config = dict(
    n_layer=8,
    d_model=384,
    activation='tanh_gelu',
    norm_eps=1e-05,
    positions='learned',
    qk_norm=False,
    attn_scale=0.177,
    init_std_o=0.00461,
    optimizer='muon',
    lr_head=0.00496,
    grad_clip=1.0,
    decay_fraction=0.853,
    decay_shape='linear',
    batch_tokens=32768,
)
MLP neurons of a small language model. Each row is named by its layer, matrix (up: input weights) and neuron, and shows model dimensions 160-223. Each number is 128 + 24 x the weight over its row's rms, rounded and kept within 0 to 255.
A block is one neuron, or neurons of one layer that tend to fire together. After each block is what it responds to, as a language model described it from the Wikipedia text at the highest values.

L4.up65 [122 165 147 154 156 149 154 108 117 104 155 107 180 139 129 124 133 118 118 130 118  88 145 134 133 113 125 136 136 149 169 107 164 138 163 132 131 122 135  83 115 143 149 106 140 113 122 147 140  91 123 122 127 126 157 115 119 149 110  89 116 139 139 127]
L4.up177 [101 126 155 135 153 113 130  91  83 113 137  71 114 122  82 122 127 117 147 162 123 123 109 152 116 114 143  98 165  99 138 132 190 160 102 130 129 120 148 130 148 118 143 135 172  85 128 105 136 113 111 105  60 128  91 118 134 117 135  87 158  92 132 104]
Responds to: The day number or space right after a month name in full dates, just before the year (April 13, 1954; March 8; November 2023).

L3.up684 [121 120 135 106 131 121 137  94 166 110 134 191 132 112 119 112  96 160 132 128 124 122  83 158 135 119 137 123 137 125 140 167  94 125 115  93 132 185 136 133 105 107  95  85 175 111 109 131 168 128 126  91  84 165  87  97 138 138 153 139 115 140 152 128]
L3.up893 [102 124 114 121 122 142 169 116 139 132 138 162 121 116 118 119 164 128 162 128 118 111 122 164 119 120 120 141  94 119 154  79 151 124 154 164 123 145  98  85  86 166 144 126 135 142 117 148 143 107  98 156 120 152 118 102 129 104 124 115 137 162 126 151]
L3.up988 [139  81 147 103 135 170 132 137 110  84 153 159  83 151 133 137  79 129 135 118 125 170 136 132 180  98 131 124 125 111 151 161 106  94  73 140 162 103 140 106 104  90  63 174 120 127 163 155 128 126  82  99 108 128 108  85 134 103 195 135 119 119 172 185]
L3.up1159 [149 124 156 142 113 121 144  96 127 116 113 133 115 130 139  99 108 117  79 133 103 124 145 151 153 139 105 122 110 156 136 161 161 138 100 117 104 171 117 126  97 125 139 146 151 102 172 115 115 109 160 133 128 145 104 133  84 111 119 103 131 118 162 142]
L3.up1695 [120 125  92 176 119 158 119  52 108 157 140 161 127 143  67 139  91 150 139 114 141  78  94 161 131 118 142 137 177 161 135 121 139 110 139 126 148 139 155  83  95 146  77 109 121 116 120 116 123 134  95 101 103 149 133  84 162 106 123 148 107 127 149 125]
L3.up1760 [131 124 100 108 142 131 115 100 163 150 174 143 102  88 108 132 107 128 110 134 107 164 116  97 163 134 144 155  96 112 136 129 104 102 117 124 125 112 123 181 165 154  79 144 156 119 155  99  99 133  93 128 206 107 183  84  93 100 108 122 112 125 132 152]
L3.up1801 [145 130 131 145 124 122 147 143 143 117 103 148  90 117 112 130 140 140 140 139 117 139 117 128 152 121 147  87 148 149 138 108 109 140 118 127 120 129 217 108 103 107 152 115 121 117 174 142 121 110  87 106 119 122 140 161 118 145 132  87 151  94 155 109]
L3.up2929 [123 160 120 112 102 116  90 158 122  97 154 129 168 146  69  90 127 131 135 111  82 118 110  88 143 136 161  74 158 118 158 161  83 144  98 126 179 160 152 175 101 151 104 110 146 180 127 139 104 143 121 112 134 151 158 155 129  73 111 122 102 135 158 141]
Responds to: The word "and" (sometimes to, or, at) right after a person's name or noun phrase, joining two names, e.g. Sandoval and Roback, Stone and Prime.

L3.up76 [124  51 182  87 112 117 150 167 111 146 137 132 120 124 134 111 117 137 150  88 106 106 110 102 143 174 127 165 153 137 128 156 178 140 133 135  75  99 142 111 115 114 137 137 129 149 110 102 112  98 167 143  70 146 136 108 130 149 150 152 165 148 150  69]
L3.up111 [122 104 131 153 141 130 141 146 138 110 112 106 173 118 152 157 162 103  92 168 100 127 172 162 103 192 129 146 163 127 111 120 125 150 118 120 123 109 142 146  74 139 111 123 144 125 139 112 149  92 128 158 106 137  83 111 141 116 157 154  89 137 158 138]
L3.up256 [133 114 125 109 127 136 153 120 146 118 142 135  87  91 102 141 114 109  98 135 101 128 135 122 173 139 138 135 101 124 156 137 131 154 157 101 123  96 127 144 118 131 119 110 118 145 151 140  87  84 154 131  92 150 140 132  96 130 146 131 118 129  95  96]
L3.up341 [110  90 114 127 149 138 145 135 119 118 120 112 120 143 133 134 158  88 134 137 103 160 185 134 123 182 159 158 161 108 130 127 101 109  94 129  83 148 114 126  99 135 110 141 139 142 112 131 133 105 125 159 166 127 100 118 106 104 152 145 132 156 129 129]
L3.up699 [121  79 131 131 122 139 149 125 108 132  96 117 135 129  97  79 127  76 117 132  99 139 152 134 115 106 151 174 145 127 134  98 132 138  85  93  98 155 138 124  76 115 132 107 138 142 113 130 138 109 136 149 150 129  78 156 132 134 158 106 133 113 115 146]
L3.up1330 [107 140 125 150 159 130 149  65 129 101 131 138 116 125 141 159 163 122 176 147 134 147 152 177 169 100 147 154 164 121 122 131 161 140 151 114 137 122 164 154  79 127 131 120 135 157 130 115 169 128 102  83 118 146 124 133 160 126 172 165 102 151 100 140]
L3.up1690 [109 147  96 130  73 108 126  95 136 159 113 120 125 145 129 140 135  86 104 146 137 107 118 135 116 136 188 117 110 138 115 115 180 135  81 111 130 146 122 133 119  77 162 127 134 101 124 157 182 150 115  75 138 191 121 158 171 137 133 116 142 143 126 145]
L3.up1887 [157  91 108 139 132 122 124 164 114 120 160  78 148 129 126  91 115  70 152 128 125  95 149  84 109  90 100  87 130 119 108 147 115 115 121 140 131 170 145 114 101 139 145  85 131 152 150 115 101 146 154 143 132 140 113  99 143 136 107 125  85 128 116 103]
Responds to: Nouns naming a person's role, occupation or relation, often right before or after a name, such as footballer, son, head coach, jurist.

L3.up206 [ 96 130 140 134 149 142 156 146  86 178 118 102 122 117  79 108 153 136 128 162 118 161 110 155 130 122 141 136 180  77 178 135 122 121 108 166 140 118 112 102 139 111 113  77 148 118 110 165  74 113 122 151 106 110  86 131 126 142 115 131 106 152  81 126]
L3.up400 [120 137 123  90 109 112 116 124 114 166 160 139 139  98 165 127 128 122 117 158 130 138  96 127 107  82 129  84 118 149 114  91 164 114 170 142  99  96 171  97 169 155 122 127 155 130 141 131 135 146 127 112  77 113 148 134 149 138 122 156 125  99  99  85]
L3.up626 [ 80 125 137 151 143 145 139 149 124 160 107 124 126 129  97 124 178 153 129 129 130 128 141 118 175 125 106 109 125 128 125 113  87 145 118 100 125 112 131 104 128 113 151 126 177 134 102 101 103 159 160 125 126 177 125  97 162 143 155 165 125 134  48 127]
L3.up1366 [139 125 114 135 123 157 144 172 108 141 114 135 136 118 123 121 197 145 121 159 110 116  96 127 107 144 133 134 130 119 158 163 114 130 112 146 103 134 126  74 163 140 103 106 158 130 125 136  83 118 106 138 110 100 139 150 108 113 138 112 136 116 116  91]
L3.up1632 [113 131 197 147 123 121 125 141 140 114 120 150 120 172 114 126 162 140 123 125 108 172 140 119 146 137 133 120 138 129 120 143 107 148  82 169 109 118 132  81 130 148  83 148 133 163  99 147 106  94 125 111 123 102 198 157 144 115 134 166 149 131  99  86]
L3.up2104 [143 124 163 113  78 145 160 160  64 133 130 149 167 117 123 150 102 138 137 120  91 129 176 130 110 154 113 148 154 128  97 118 112 120 100 125 102 109 145 165 127 116 103 173 132  94  90 136 150 152 124  85 129 123 135 123 110 124 122 152 107 149 151 141]
L3.up2705 [165 165 112  95 136  87 181 173 127 142 133 118 200 146 113 153 126 126 128 108  84 126 134 145 130 122 111  89 143 127  92 126 143 125 163 104 148 130 138 148 134 127 111  86  70 156 103 166 131 132 119 180 159 136 126 111 122  83  81 128 128 109 117  95]
L3.up2820 [142 138 118 113 104 134 116 152 107 119 100 128 158  89 162 130 165 154 105 149  88 161 106 118  94 152 148 122 152 120 154 151 137 159 105 145 132 160 135 102 148 128 104 120  94 128  95 151  83 137 122 163 121 126 156 136 124 110  83 126 157 126  94 104]
Responds to: Pipe separators opening or splitting header rows of Wikipedia stats/list tables, as in | Club | Season and | Title | Year; sometimes list commas.

L4.up121 [134 119 145  70 128 112 136 124 143  86 120 115 140 103 154 169 148 113 114 122 116 134 163 139 145 154 118 140 123 109 145 156 137 128 169 163 146 136 124 110 148  68 118 135 154 117 142 156 125 132 146  96  93 138 100 165 138 135 131 107 118 151 170  96]
L4.up1846 [106 118 112 114 134 123 177 145 116 116 152 126 139 149 148 145 142 133 142 156 129 136  84 122 156 146  85 108 135 115 156 152  93 141 162 110 128 153 104 115 148 132 133  94 150 101 104 131 157 129 147 102 179 105 142 111 134 139 156 127  97 145 142 133]
Responds to: Second word piece right after a short opening piece such as G, K or N, mostly in foreign names (M-ak-mal, G-h-azni), plus "the" after "at".

L2.up1876 [156 145 109 133 129 128 111 137  85 158 140 134 125 114 150 162 140  93  90 144 121 115 113 103 143 127  82 123 140 111 180 127 149 136 128 117 133 169 142 155 109 158 137 124 124 134  99 160 146 149 103 124  95 137 119  87 124  84 173 130 117 114 125 104]
L2.up1941 [112 156 111 108 112 151 113 129 133 167 162 111 140 121 132 163 194 117 166 136 166 125 125 100 153 106 150 118 141  64 130 152 101 129 140 117 106 130 137 134 130 121 124 157 102 160 156 107 174 148 120 113 119 121 100 170 144  99 176  95 174 123 136 159]
L2.up2199 [163 138 117 114 117 128 122 126  99 140 172 112 122  84 132 172 132 165 145 100 105 129 147 136 132  67 158 131 133 115 192 139 151 126 163 142 136 145 167  91 161  67  77 114 163 149 134 108 129 138 121 131  96 161 138 189 137 145 139 119 161 141 103 126]
L2.up2732 [102  92 106 122 118 144 149 174 120 153 164 121  85 108 161 138 105 158 125 110 149 133 153  92 138 147 136 128 101 113 126  77 115 106 101 107 102 119 116 116 186  76 169 117 117 151 123 104 117 115 105 121 103 132 136 134 153  99  98  97 108 139 115 131]
Responds to: Single-letter consonant tokens inside rare proper names split into pieces, such as Jør-g-ensen, Whit-g-ift, Pan-A-f-rican, Amitab-h.

L2.up2325 [125 100 154 145 141 102 115 149 120 128  99 151 127 126 130  72 153 146 105 119 113  97 118 146 134 161  96 121 134 156  86 120 199 133  97  92 102 164 124  73 125 103 145 153 163 127 144 164 112 161 115  99 176  58 128 139 145 132 126 123 115 136 139 124]
L2.up2675 [114 106  86 155 172  77 112  94 174 116 138 126 122 123 174 121 157  68 113 177 159  92 146 147 159  92 112 120 142  87  91 191 119 147 166 149 120 168 100  93 113 113 140 143 154 143 159 134 123 132 118 140 156 108  93 145 131 134  92  95  70  96 127 184]
L2.up2933 [148 131 147 130 144 133  65 123 106 129 104 105 142 153 160 145 140  92 153 144 108  63 116 108 171 115 148 140 139 120 180 112 141 136 135 149 123 137 144 108 107 157  91  98 130 101 127 130 116 114 127 116 100 136  78 136 105 114 141 139 134 127 135 134]
L2.up2989 [118 144 149 167 115  83 160 127 155 162  81 157 134 141 163 127 172  74 130 142 151 105 172 130 136 152 136 138 136 103 115 115 164 160  99 128 101  88 150  88 125  89 130 119 135 122 128 127 100 155  97 150 105 156  91 161 111 166 132 118 101 106 141 124]
Responds to: Tokens that demand a continuation, mostly abbreviation periods (No. before a number, initials like R., U.S., St.) and month names after born/in.

L2.up1194 [133 124 122 136 127 113 102  84 107 117 181 125 136 156 142 139 133  59 100 108 146 135 126 152 126 118 107 147 140 123 137 130 135 142 119  95 158  88 140 129  75 116 124 152 158  97 128 159  92 133 117 175 123 158  84 134 160 141 150 121 141 146  96 133]
L2.up1372 [108 152  80 123 145  98 125  85 152 137 141 139 134 143 117 168 135 130 116 131 140 150 141 129 138 112  96  93 128 122 154 120 131 158  80 118 163 108  91 151 128 165 128 131 163 122 145 167 134 138  70 122 124 143 144 121 119  96 138 135 128 115 126 142]
L2.up1373 [139 124 171 129 146 154 124 127 108 101 126 140  75 129 131 128 100  94 112 116 127 121  94 140  93 140 111  97 145 125 111 149 153 147 102 119 135 120 120  88 142 119 163 141 150 133 153 127 133 126 138 144 128 123 103 179 131 149 151 140 155 132 105 134]
L2.up2517 [ 92 159 145 114 126 157 145  88 160 136  97 112 127 134 170 132 154  81 101 157 143  83 144 112 133 136  94 115  89 108 135 142 182 140 157 127 141 123 114 133 135  99 180 152 139 111 108  95  94 131  69 133 116 131 106 130  92 210 176 116 169 141 111 131]
Responds to: The space token after a month name, just before a day or year digit (December 20, November 1985); also after vol., The, or Act before numbers.

L4.up965 [122 140 122 133 140  76 165 149 145 123 118 155 147 120 122 130  94 138 135  88 126 189 141 136 119 137 132 118 121 106 136 158  66 152  83 138 140 127 110  98 140 114 107  92 134 119 104 171 101 143 129  77  87 138 132 130  94  96 147 140 106 106 139 142]
L4.up2259 [132 120 142 151 137  88 149 142 120 126  98 142 148 132 122 154 123 144 134  85 170 159 132  81  67 181  99 130 124 122 123 153  90 134 117 167 127 118 123 130 136 149  61  87 118 147 149 144 122 145 118  76  87 160 171 140 117 111 128 139  85 110  98 141]
Responds to: Pipe separators, blank cells and column names inside the header row of Wikipedia markdown tables, e.g. | Peak chart positions |  |, Div, Total |.

L2.up1177 [146 124 145 134 104  94 172  67 185  95 138  86 128 117 169 118 141  87 144  96 131 117 162 136 178 139 129 151 150 110 113 174 162 120 172 182 116  92  84  99 137 134 174 111 146 122 126 112 102 148 126 130 134  94 106 128 112 120 156 119 108 111 134 149]
L2.up2736 [170 161 117 105  98 121 129 104 128 141 143 105 152 107 163 141 163 119 133 102 158 118 163 131 138 135 169  98 106 126 109 145 144 125  98 133 138 105 126 115 154 122 144 120 134 106 138 155 120 142  71 101 110 117 100 149 158 140 167 134 153 122 122 148]
L2.up2841 [169 132 119  82  95 105 112 120 170 154  69  76 164  96 126 121 158 132 119 147 142  90 168 151 133 137 130 150 109 113  72 117 195 110 141 138 102  82 115 134 118  98 158  90 154 122 126 175 147 155 119 108 116 144  96 127 149 129 148 109 124 120 150 103]
L2.up2858 [154 150 128 158  86 108 165  78 164  96 125  98 146  89 164 100 184 121 109 121 155  85 172 149 129 167 119 135 129 146  87 147 182 127 134 159 124  97 110 119 161  95 138 131 155  71 106 130 116 124 105 137 109 126  78 122 124 155 154  86 105 125 114 163]
Responds to: Periods after initials or short abbreviations inside proper names, like J. in Christopher J. Sturkey, St. Thomas, U.S. Route; sometimes mid-name word pieces (Mao Zedong).

L4.up1350 [107 138 102 128 114 143  99 121 155 109 145 153 128  74 150 106 101 126 171 153 143 127 166 112 157 107 163 111 140 146 111 110 112 121 113 134 101 101 132  85  92 118 125 117 120 129 131 161 190  99 126 139 128 152 179 128 146 169 142 152 148  71 122 108]
L4.up2463 [ 96 123 114 139 100 126 115 111 138 116 118 128 167 116 108 134 126 108 124 165 183 137 139 152 142 126 107 126 135 131 108 128  95  85  70 135  84 120 139 101 139 112 156 116 154  78 122 105 171 130 127 144 146 201 117 140 163  97  95 158 151  99 131 104]
Responds to: Token right after a full personal name ends, usually a comma, and, parenthesis or semicolon, as in "Mao Zedong," "Devarajan and" "Agostini (".

L3.up92 [125 141  99 110 103 158 140 104 119  96 106 151 178 165 108 103 117 139  95 159 119  87 166  88 113 187 131 147  89 107 187 124 113 166 140 124 107 149 170  93 120 106 125 159  89 127 110 115 148 121 126 127 140 170  91 162 144 127 120  82 129 121 115 118]
L3.up264 [109 149  94 133 119 114 138 150 163 151  87 140 157 142 127 121 136 139 127 125 140  95 156 116 118 170 111 160 121 142 116 165 123 155 119 156  93 145 136 148  91 132 149  84  98  68  88 106  76 123 126  90 130 143 106 156 113 121  87 153 146 143 143 134]
L3.up633 [118 144 141 150 128 161 174 142 147 178 109  80 168 157 109 132 112 119 131 151  97  75 105 111 140 109 118 136 140  95 116 110 143 143 120 174 147 129 158 110 137 138 146 126  81 123 149 147 149 117 129 118 137 132 107 114 121 148 115  86 108 123 148  98]
L3.up648 [106  95  98 124  96 150 141 117 108 123 127 103 128 146  97 112 136 107 125 158 153  87  91 113 130 150 124 160 108 126 132 152 160 166 140 124 147 143 193  96 100 119 117 130 142 128 114 177 177 133 123 115 136 120 187 163 110 158 129 149  85  91 127 130]
L3.up743 [104 180 139 118 135 147 132  99 100 165 121 165 173 127  98 124 123 137 161 128 139 120 125 147 162 102 165 155 125 132 163  81  98 143 127  95 134 104 124 133 143 162 147 153 127 146 179 138 148 144  99 116 152 134 168 147 112 186 157  78 122 125 131 153]
L3.up1162 [136 134 125 126  97 143 130 147 111 127 125 134 130 107 154 120 144 163 135 126 151 100 126 113 121  89 148 180 129 111 110 141 145 112  73 127 128 120  97 134 167 106 128 127 129 147 113 136 122 152  97 113 112 157 149 148 160 155 101 107 162 182 159 133]
L3.up1404 [ 82 141 121 159 154 116 126 116 129 157 126 164 110  89 100 121 143 143 163  89  97 162 143  95 129 139 156 139 146  90 103  88  96 120  96 134 102 115 142 125 167 141  97 121 104 116 135 124  84 133 141 130 144 127 134 145 130 159 120 141 101 140 133 138]
L3.up2401 [109 127  84 191 109 110 105 163 148 114 116 119 168 129 146 114  92 129 172 178 136 140 118 132 115 140 152 171 122 121 125 120  95 159 117 113 132 130 130 162 135 112 143 154  64 117 138  63 109 136 149 133 161 166 127 153 122 148 102  98 185 139 120  96]
Responds to: Short consonant-cluster pieces inside a word split into several tokens, often foreign names or rare words, e.g. Bil-b-ao, Cele-b-ration, Mal-m-ö.

L4.up220 [102 124 112 110 159 103 107  96 178 122 100 151 136 111 164 139 122 102 124  98 107 134 145 108 138 151 149 117 144 171 100 131  60 178 121 133 161 151 104 118 204 102 120 122 108 121 118 101 154 149 106  58 151 110  93 119 177 163 137 121 108 162 106 122]
L4.up1545 [118 100 137 123 114  86 148 122 115 123 111 119 153 104 139 134 155 108 123  96 130 102 148 109 167 126 135 108 140 148 129 136 124 133 166 145 123 145 101 120 124 110 156 108 114 132  63 157 123 117  95 102 133 124 107 177 158 119 152 118 107 107 123 113]
Responds to: Token right after a single capital letter, mostly the period of a middle initial (Charles M. Schulz), also name pieces and table pipes (W |).

L2.up53 [107 146 154 108 139 135 149 110 134 106 152 172 124 132 129 125 133 143  82  97 114 162 122 136 148 153 129 149 145 130 107 141 136 151  99 117 152  86 143  63 169 157 125 119 154 102 127  94 111  76 139 116 128 140 138 141 123 114 147 148 169 144 122 161]
L2.up919 [161 139 117 133  97  93 118 139 119 125 130 134 122 120 128 127 119 126 126 119  95 158 139 116  91 109 166 107 159 138 142 134 160 150 102 107 143 100 148 142 107 165 124 138 135 129 116 178 114 132 131 121 118 170 114 125 141 109 110 161 101 134 133 109]
L2.up1107 [100 125 145 131 142 123 126 127 134 134 107 116  90 126 112 154 113 198 140 103 145 190 122 105 155 132 136  76 154 113 115 126 157 135  93  99 124 102 136  93 140 116  87 120 175 165 149 109 107 140 106 104 100 170 151 108 106 101 122  84 121 156 151 125]
L2.up2474 [111 143 126  92 137 106 153 156 138 135 137 114 145 135 141 183 123 145  86 100 161 153 142 130 132 104 152 113 175 116 130 138 128 155 134 134 114  99 130 124 111 168  82 118 140 140 175 172 122 130 139 134 102  84 152  96 148 134 175 140  77 149 143 162]
Responds to: Pipe or semicolon delimiters between column names in Wikipedia table header rows, e.g. after GF, Votes or Site, plus semicolons in infobox lists.

L4.up333 [151 155  93  99 142 109 141 116 137 115 106 149  89 140 125 150 108 131 125  84 114  98 166  97 144  98 130  89 124 154 156 163 154 155 132 111 137 128 128 170 140  91 139 112 113 128  97 117 138 150 122 134 108 151 128 166 155 136 163 155 164 140 121 131]
L4.up2742 [131  84 166 124 137 110 164 143 144 138 136 143 159 134 188 123 138 128 122 104 107 127 147 145 150 116 107 123 150 126 165 149  88 143 136 133  95 128 169 138 149 128 138 156 146 150 147 119 127 140 106 116 147 121  84 184 124 138 128  93 153  90 100 128]
Responds to: Short letter pieces in the middle of a word split into fragments, mostly foreign names and places in tables or lists, such as Ul-f, Kir-ch-mann, Rå-s-unda, Har-m-ony.

L2.up32 [125 110 107 140 139  95 106 169 133 120 101 141  89 180 155 126 122 105 130 101 128  98 144 157  98 139 115 161 122 127 142 111 155 111 109 116  99 127 142 165 137  95  77 122 134 164  97 106 133  96 133 116 117 111 155 136 113 173 146 123 105 141 109 140]
L2.up314 [110 139 108 155  67 128 124 150 165 120 102 118 138  77 158 143 140 129 116 149 119 146 171 131 162 119 143 127  83 141 155 136 174 158 126 129 119 131 187 140 121 127 135 117 121 133 129 140 141 132 132 117 103 140  86 149 149 122 133 135 123 134 150 100]
L2.up1469 [114 129  83 139 107 145 154 129 132 118 121 117 122 109 111 114 124  84 108 144  90 145 155 138  94 137 147 186 127 158 123 119  99 127  98 130  91 127 127 150 106 161 142 118 135 146  80 120 120 139 151 133 125 155 134 109  77 135 163 139 121 133 132 141]
L2.up2595 [129 151 113 166 129 178 114 134 142 101 104 111 139 133  76 103 155 122 150 161 114 125 139 117 154 112 106 109 136 131 125 119 122 125 131 143 144 177 120 109  96 169 150 116 164 145 110 140 106 141 150 138 139 137 137 121 153 147 121 127 131 115 123 115]
Responds to: Nouns (or their final word piece) naming a person's role, title or occupation, e.g. CEO, manager, Councillor, prosecutors, Minister, often before "of".

L3.up14 [ 71 152 140 136  88 122 158 104 194 124 111 142 129 130 140 140  86 162 139 145 133 118 151 120 160  47 131 108  67 119 145 119 109 166 108 119 128 156 147 113 126 108 138 109 113 138 124  89 136  74 135 166 137 125 129  67  68 124 139 167 177  84 123 126]
L3.up436 [116 123 129  93 167  83 111  80 156 169 121 143  96 122 134 159 121  72  88 121 141 116 126 139 127 134 105 153 141 158 130 135 143 123 191 106 134 127 126  93 121  78  84 156 151 112 145 178  88 127 103 138 122 127 104 202 104 163 149 136 100 150 104 129]
L3.up793 [ 53 139  85 111 142 108 134 100 135 151 169 149 140 117 127 138 154 134 134 111 126 127  97  96 114 125  95 165 117 151 120 132 148 135 119 144 104  81 104 150 123 133 138 104 102 102 113 106 147 128 117 155 140 119 130 140 103 130 100 109 135 118 100 121]
L3.up1218 [ 77 125 104 110 118 149 108 111 119 112 158 121 129 161 134 140 156 184 110 135 184 129 132 119 140 104  96 134 105 152 130  99 152 132 116  90 142  77 130 152 130  83 145 143 171  83 115 140 120 112  84 137 106 145 128 123 101 147 105 105 125 128 102 154]
L3.up1335 [107 114 155 130 136 102 123 125  90  78 177 174 168 141  85 144 175 129 150  91 110 129  92 122 120 129  78  90 137 129 158 133 151 145 118 124 170  99 121  95  94 100  84  76 119  85 122 122 141 121  97 135 154 140 134 110 111 117 108 109 155 119 123 136]
L3.up1669 [102 120 144 107 134 151 157 109 137 166 157 132 178 143 106 141 154 147 127 121 144 146 126  96 111 142 119 156 137 139 153 124  84 150 106  92 131 119 132  89 158 127 170 143 112  96  96 141 145  91 119 158 126 128  75 109 125  82 150 128 147 142 117 131]
L3.up1785 [145 114 168 117 128 145 117 103 140 134 117 144 110 138 168 130 138 121 104 100 149 100 105 118 116 137  96 117 109 107 104  98 148 143 149 122 157 102 128 129 161  88 135 141 176 139 135 109 136 137 113 143 100 118 164 120 191 162 128 101 109 162 130 161]
L3.up2222 [ 99 145 132 130 121 135 140 111 163 142 108  99 126 164 118 121 105 123  70 125 153 126 135  94 114 154 139 124 116 104 125 156 110 153 132 140 154 113 136  84 120 129 136 118 115 143 104  96 120 106 121 139 125 126 163 145 116 114 127 107 139 139 164 106]
Responds to: Tokens right before a date or number in time phrases, like the space after "On April" or "in December", and "of" in "week of", "Round of".

L4.up63 [130 112 123  92 123 163 152 115 167  89 147 130 154 100 100 100 157  65 124 145  99 139 182 117 130 138 197 115 152 120 157 145 104  85 123 127  92 151 138 132 141 159 101 103 127 123 152 132 153 134 143 141 151 121 111 127  92 162 142 129 150 192 131 142]
L4.up834 [131  93 120 125 134 120 121 149 183 103 125 153 135  92 145 143 121 116 145 131 122  89 156 142 150 140 162  98 144 138 156 120 141 121 130 112 114 110 126 129 118 142 119  94 147 107 126 111 116 124 108 171 116 152 170 143 136 138 131 122 144 178 131 128]
Responds to: Tokens that end a word naming someone's role or quality after "as", "was a" or "is the", e.g. goaltender, prosecutor, villainous, defender.

L3.up39 [ 78 131 151 124  62 129  92  99 114 130 123 146 143 128 102  96 148 135 136  98 103 121 168  94 138 149 126 140 119 105 161 152 120 119 139 135 107 128 115 147 157 138 116 131 108 143  90 120 145 155 120 190 126 116 119 167 142 157 127 101 124 187 142  91]
L3.up338 [145 156 190  94 165 176 156 112 122 125  96 138 110 120 122 118 151 124 109 121 120 112 167 135 166 128 133 121 132  82 131 170 150  98 130 107 131 121 138  98 143 133 152 133 122 151 146 132 140 127 116 147 150 133 145 142 132 119 118 152 135  94 147 142]
L3.up1424 [153 153 125 136 136  90 131 136 150  85 135 155 171 123 123 124 116 100 103 146 107 144 136 151 118 137  86 114 126 138 160 103 110 139 148 133 143 145 125 122 104 120 138 120 122 134 142 126 112 131 144 113 150 146 136 152 136 144 127 145 135 128  95 110]
L3.up1475 [125 108 114 164 143 123 127  87 153  73  90 105 149 107 177 125 193  93 115  91 110  94 111 130  81 143 125 163 108 111 123 156 130 138 144 129 138  43 134  93 124  79 189 114 141 101  95 126 123 125 105 118 153 126 105 140 123 132 168 123 130 114 108 146]
L3.up1913 [101 152 145 137 128 122 136 135 141 112 149  99 145 118 154 120 164 101 132 141 158  92 160 162 128 169 120 133 104 121 127 124 165 104 133 131  98  93 119 133 152  59 144 168 176 120  59 142 130 131  88 103 128 125 111 171 116 127 128  95 157 115 137 157]
L3.up2284 [124 103 138 181 130 133 118 147 134 106 119 103  87 125 118 155 176 147 162  86 126 126 128 184 151 129 174 110 126 114 128 139 141 153 140  90  94 125 143 131 123 110 123 131 142 170 110 165 123 104  86 133 114 142 127 162 102 118 116 147 130 146 137 163]
L3.up2381 [125  90 164 148 100 130 118 112 141 147 147 101 151 112 164 129 183  85 110 120 120 133 165 142 160 152 113 163 121 110 111  93 142 103 150 115 138 134  96  98 176 127 132 132 131 130 146 114 158 114 106 101 156  93 128 202 140 149 106 143 126 148 147 130]
L3.up2428 [108  91 122 154 179 146  99 111 152 105 122 149 135 125 138 134 195 112 112 152 171 112 141 146 145 165 104 147 111 100 106 126  84 140 143 124 151 145 119 112 122 100 115 124 141 113 172  95 129 121 114  77 127  90 138 180 136 109 183 119 150 132 117 143]
Responds to: Mostly periods right after a single capital initial or abbreviation, as in Henry C. Brislin, William F. Petillon, No., Vol.; sometimes word-internal pieces following one letter.

L3.up25 [145 121 129 130 138 109 111 138 104 172 135  98 130 129 117 154 113 124 171 117 135 143 125 182 183 103 107 118 152 138 110  90  78 113 132 126 121 118 114 124 129 146 106  97 101 133 195 161  99 160 142 122 165 124  89 179 136 131 135 161 100 168 112 129]
L3.up437 [ 90 134 129 126 182 122 129  88 137 108 135 119 134 122 105 141 115 162 123 116 116 133 106 150 137 122 119 137 144 131 132 135 112 115 135  77 111 127 121 121 152 117 135  77 128 139 101 131 151 183  98 147 153 133 123 154 130 127 100 133 123 160 134 124]
L3.up966 [159 129 108 100 134 145 135  82  77 109 142 140 119 108 148 148 121 127 120 133 120 112 128 130 161 114 140 131 140  87  82 129 120 174 167 122 156 123 140 129 168 121 134 110 132 108 157 113 123 164 132 102 155 104  97 131 145 151 118 120 146 101 112 138]
L3.up1479 [115 119 159 105 140 122 123 117 130 127 128 105 131 112 131 155 138 119 117 115 125 123 134 117 133 135 116 134 169 119 113 131 136 153 127 146 197 117 166 117 182 142 150 171 124 101 173 115 120 158 129 101 141 115  87 155 147 136 161 101 164 114 102 157]
L3.up1507 [125 102 140 162 139 128 106 103 139 147 123 163 115 132  94 112 146 143 136 151 131 102 143 113 171  93 138 131 130 163 103  98  85 112 147  79 146 128  59 131 151  68 130 115 111  97 105 122 151 106 133  95 146 138  95 162  61 110 133 129 155 145 151 134]
L3.up1818 [123 145 152 155 173 138 108 132 134 124 164 129 139 129 149 168 128 109 132 124 132 130  95 107 116 135  83  93 118 112 149 149 135 127 161 125 126 128 102 161 160 100 108 119 152 175 145 136 134 107 138 118 102 121  97 135 145 145 146 124 144 175 120 102]
L3.up2624 [127 143 108  87 100 124 105 111  92  95 121 107 130 118 163 182 178 104  99 116 130 144 169 138 131 191 152 123 149 135 114 122 108 122 157  83 120 137 119 119 179 158 146 137 162 108 130 121 160 127 130  90 140  93 106 115  92 135 144 144 106  85 145 152]
L3.up2755 [148 111 183 127 131 139 116  88 118 152 100  97 128 147 179 114 142 141 106 115 174 116 155 114 110 151 122 105 122 128 140 115 116 142 163 147  54  92 130 133 148 127 123 118 141  57 181 107 151 156 112 136  94 177 128 146 115 138 127 101 145 118 118 113]
Responds to: Second fragments of rare or foreign words split after a short first piece like rem, O, or l, as in remedying, O'Neal, lingual.